{
  "n_layer": 25,
  "d_model": 320,
  "n_head": 10,
  "n_kv_head": 10,
  "head_dim": 32,
  "d_mlp": 1600,
  "vocab_size": 7800,
  "activation": "tanh_gelu",
  "norm": "layernorm",
  "norm_place": "pre",
  "norm_eps": 1e-06,
  "positions": "learned",
  "qk_norm": false,
  "attn_scale": 0.177,
  "bias": "all",
  "tie_embeddings": true,
  "parallel_block": false,
  "init": "uniform",
  "init_std_qkv": 0.0182,
  "init_std_o": 0.00258,
  "init_std_up": 0.0182,
  "init_std_down": 0.00115,
  "optimizer": "muon_variant",
  "lr": 0.00625,
  "beta1": 0.95,
  "weight_decay": 0.013,
  "lr_head": 0.00785,
  "grad_clip": 0.5,
  "warmup_steps": 200,
  "schedule": "wsd",
  "decay_fraction": 0.578,
  "decay_shape": "cos",
  "final_lr_fraction": 0.05,
  "batch_tokens": 32768,
  "seq_len": 384,
  "doc_mask": true,
  "train_tokens": 404800000,
  "steps": 12354,
  "dataset": "wikipedia_en"
}
MLP neurons of a small language model. Each row is named by its layer, matrix (up: input weights) and neuron, and shows model dimensions 48-143. Each number is 128 + 24 x the weight over its row's rms, rounded and kept within 0 to 255. Numbers have three digits each.
Before each neuron's rows, "fires in" lists the words (lower case) most often at its 100 highest values on Wikipedia text that the model never trained on. A number after a token or word is its count.

fires in: "this" 47, "role" 6, "success" 4, "general" 4, "it" 4
L2.up1472:126146172123105120115103135139143119063123113132152127107101129186129143101129128142098150138111105148144202140130084137122135170089123130137142178120122104155141124153090102120139157114102147126127130114117173126122074125154140146088148135159117116101137138143115133095096128131142105126

fires in: "its" 17, "the" 14, "s" 13, "in" 9, "their" 6, "of" 6
L15.up740:110159121117075118116134128129148132114112134142086098128176101146132106149173130137124135161154145128102122180101121145126103160158118129123139141133098170130117155107110128135059138151136086138157099122116125144097174107107163138144153127127163148144106140089111124100120118117163062087

fires in: "to" 35, "would" 28, "might" 7, "could" 4
L4.up1315:141072159199127137094114101109138118102121135098132120151134123082141113084106108104105129090122155128124096123121096147141161102120114083129110098097120154125148119108098185116132132111125132136104094125114142133141137161124115124093137096106166087146115133124119124165133173140093093149

fires in: "later" 33, "earlier" 6, "other" 6, "sust" 4, "clusters" 4
L2.up494:116097100130109121116148108089132146128186104147089101119116117106159102131125124162110113119178139139147134134116089120106130078132117082097136118121111111116163155137114108129114131160144137148108158150148148155126097150113163094156126119136164141129150130085143157094102126099104138118

fires in: "known" 33, "named" 9, "called" 6, "preservation" 5
L2.up266:148136130099067155168092155122134107139111123135105132111171114101128152107105126142157171139134160105168071149125134169108190146137105114093171137076128156135144112131087120140137137131129108119166108150135123118134155082120164105141092119135108151111139080122111134129173135161129102144

fires in: "county" 17, "league" 9, "cup" 8, "team" 8, "match" 4, "if" 4
L2.up40:125153091138150118109139138152157117197123130107152160143106115112165108123119143122111070110078129133161161143151137138097108156156147154165117135070157100148137136111104106154125189137092096118095160085098134157095114134175137109148135138140142055125116120126115106105126125130163077117

fires in: "massachusetts" 13, "state" 11, "ottawa" 9, "li" 8, "county" 6, "route" 5
L2.up1135:130152143138120062098153150162163129121148101115121104117098106136171172087175102110117113175102147170131170155162174086129147119092123088124153115155137177113131126108109162101093140131140144096180133108120141135122103153122141140173140159112160104150120151104140101145138113107187152100

fires in: "can" 27, "in" 16, "could" 7, "originally" 6, "may" 5, "households" 5
L2.up615:112124164128119141140117097136184099139189091133113118094076140109155125093124129165114082140136172124116097121099098149109168115155117109133146162134127128165134120186103086147151124116102121113116155109131112156127155144109165109121162137139163134147091104093129099127168126121130123131

fires in: "in" 14, "households" 11, "rural" 10, "from" 7, "living" 6, "age" 4
L2.up787:093104169132134161133159188119136109126125148125170142076096132130160097085149158156104111143150131146130114077143145127075130085126095118119102164147134129181138107127116140106109137100085139155118135150113130110065146122111150122162139126142113124157118167168102188101174121148138148125

fires in: "census" 11, "record" 10, "population" 10, "total" 10, "utc" 7, "zone" 6
L2.up1344:118107127080151112138133109120131091106142146123147134115125131115063119174113142150122092130131152149116115135159121152132138135068153128101111127120110105131162147109154102119121144097088108152097098132132144125115109134111108124107170126158155188135097115170141109136142111144153152146

fires in: "china" 23, "football" 11, "political" 8, "english" 6, "labour" 6, "chinese" 6
L2.up1051:142162150115073153108123118153182154127130126161134126104117122154096118122161113090104136093120134141151132142149117093091098119107176153099072148161143108138183156120136089112162130096143159171137144122151165082112138111115132122112129148151164121146158168136140151132077112089134159126

fires in: "awards" 16, "won" 9, "received" 9, "degree" 7, "earned" 6, "2001" 5
L2.up457:068115119130123124123088145076139156107133098153161103142156148164155092089112108126101164179113122125171153134149137100126146118100141154163122129098149143149113134155159168189150131125111104140147122160182189113118117094138114141139154167090125121173117155143138150147158156125106157120

fires in: "s" 28, "years" 14, "subspecies" 8
L9.up1066:093117136141132145107148130156113149086132164140108129122136135102120161131132096130156152135116143107139121125099156116138147133114107094132125141145104114140132110120148134162132163140118120173095119115142114101111200118128162140153163138162174121150142118107098136094135130127135133127

fires in: "district" 18, "census" 10, "time" 8, "season" 8, "population" 7, "level" 7
L2.up180:109103139123114174133132150042152143152176118125141181104135162139104142128122148129115125091096164167106111109111158127164163092160115123109132116126148086132184090128134130139141147087107132116069115125124108125123128146147157085144119112134133114132072122102138170141125147124174129111

fires in: "new" 30, "built" 16, "design" 10, "building" 9, "old" 8, "construction" 8
L2.up441:088165127096112155117156147151134154112116116103130093122102134101161138130104102126166139179137177133080143184148130151141106128155143159133108128104107156158063142087165151111129105148119149126070158101134153116093144164120155142122104102127121144134124116155126124130100113111088130143

fires in: "place" 17, "office" 10, "congress" 9, "votes" 8, "assembly" 7, "result" 5
L4.up451:111124154136093084132127119096190141165161134106141172131139170145134136093087092068169121156143123140115121154139130112112148103122169102120153110107127107086162164132119132158155138137115083148134164133147131123119144151140142088117115094132083153181141116096139092106176169126113137077

fires in: "had" 45, "having" 5
L15.up772:162172136129115128132127073135117151136082091123128098128115121145110112137080110111124130147135174123087131082149111126132144130146121111131115194191127095152129145080060109123131151130150140117180100120104122135114156143065124135179145127126150097155132148107141167124116170125126104128

fires in: "in" 20, "venture" 8, "geothermal" 7, "godmother" 5, "vent" 5, "satellite" 5
L2.up817:099111138114123142124115122141131128095118116116091116095106138129136209105118149073148138129164119134122137110154163138155124118115079135119149150144064135113093121094146170126059121133122138130156162119097120065121171150108161132112088135134168128141088141113147123127120108148153129135

fires in: "there" 13, "households" 13, "up" 12, "from" 9, "over" 8, "overkill" 7
L2.up46:140107143097127124119100149161149143123125154083116130099112090146153120171137137131113076145127111130111109172168137137133131138118110126149128113100146128100101126131132133145117159112152095115154145148156128106144110148123119113152111098118141133134070126111146132120144175086121141092

fires in: "including" 27, "included" 13, "like" 6, "include" 6
L2.up1040:099093154156123101108144124146112147181175115120117135122135122139132119154143130144180099135133111110122126102109095143137102114134149083149115093150130115148140063113150106136089128114154121095119134123116115159143129140117107117108172132104133098112100123142138142082154156142155154063

fires in: "are" 25, "is" 24, "will" 20, "can" 7
L2.up35:123107127160108148128132163120127112135152137152108128146099139104153117130101129138150127089113108112177114146108103115105157149113115145163155117139126126117158129136095148144182143139141135114133138140135135166116088094117123087121166104137117146067112132138124160108107093104135159099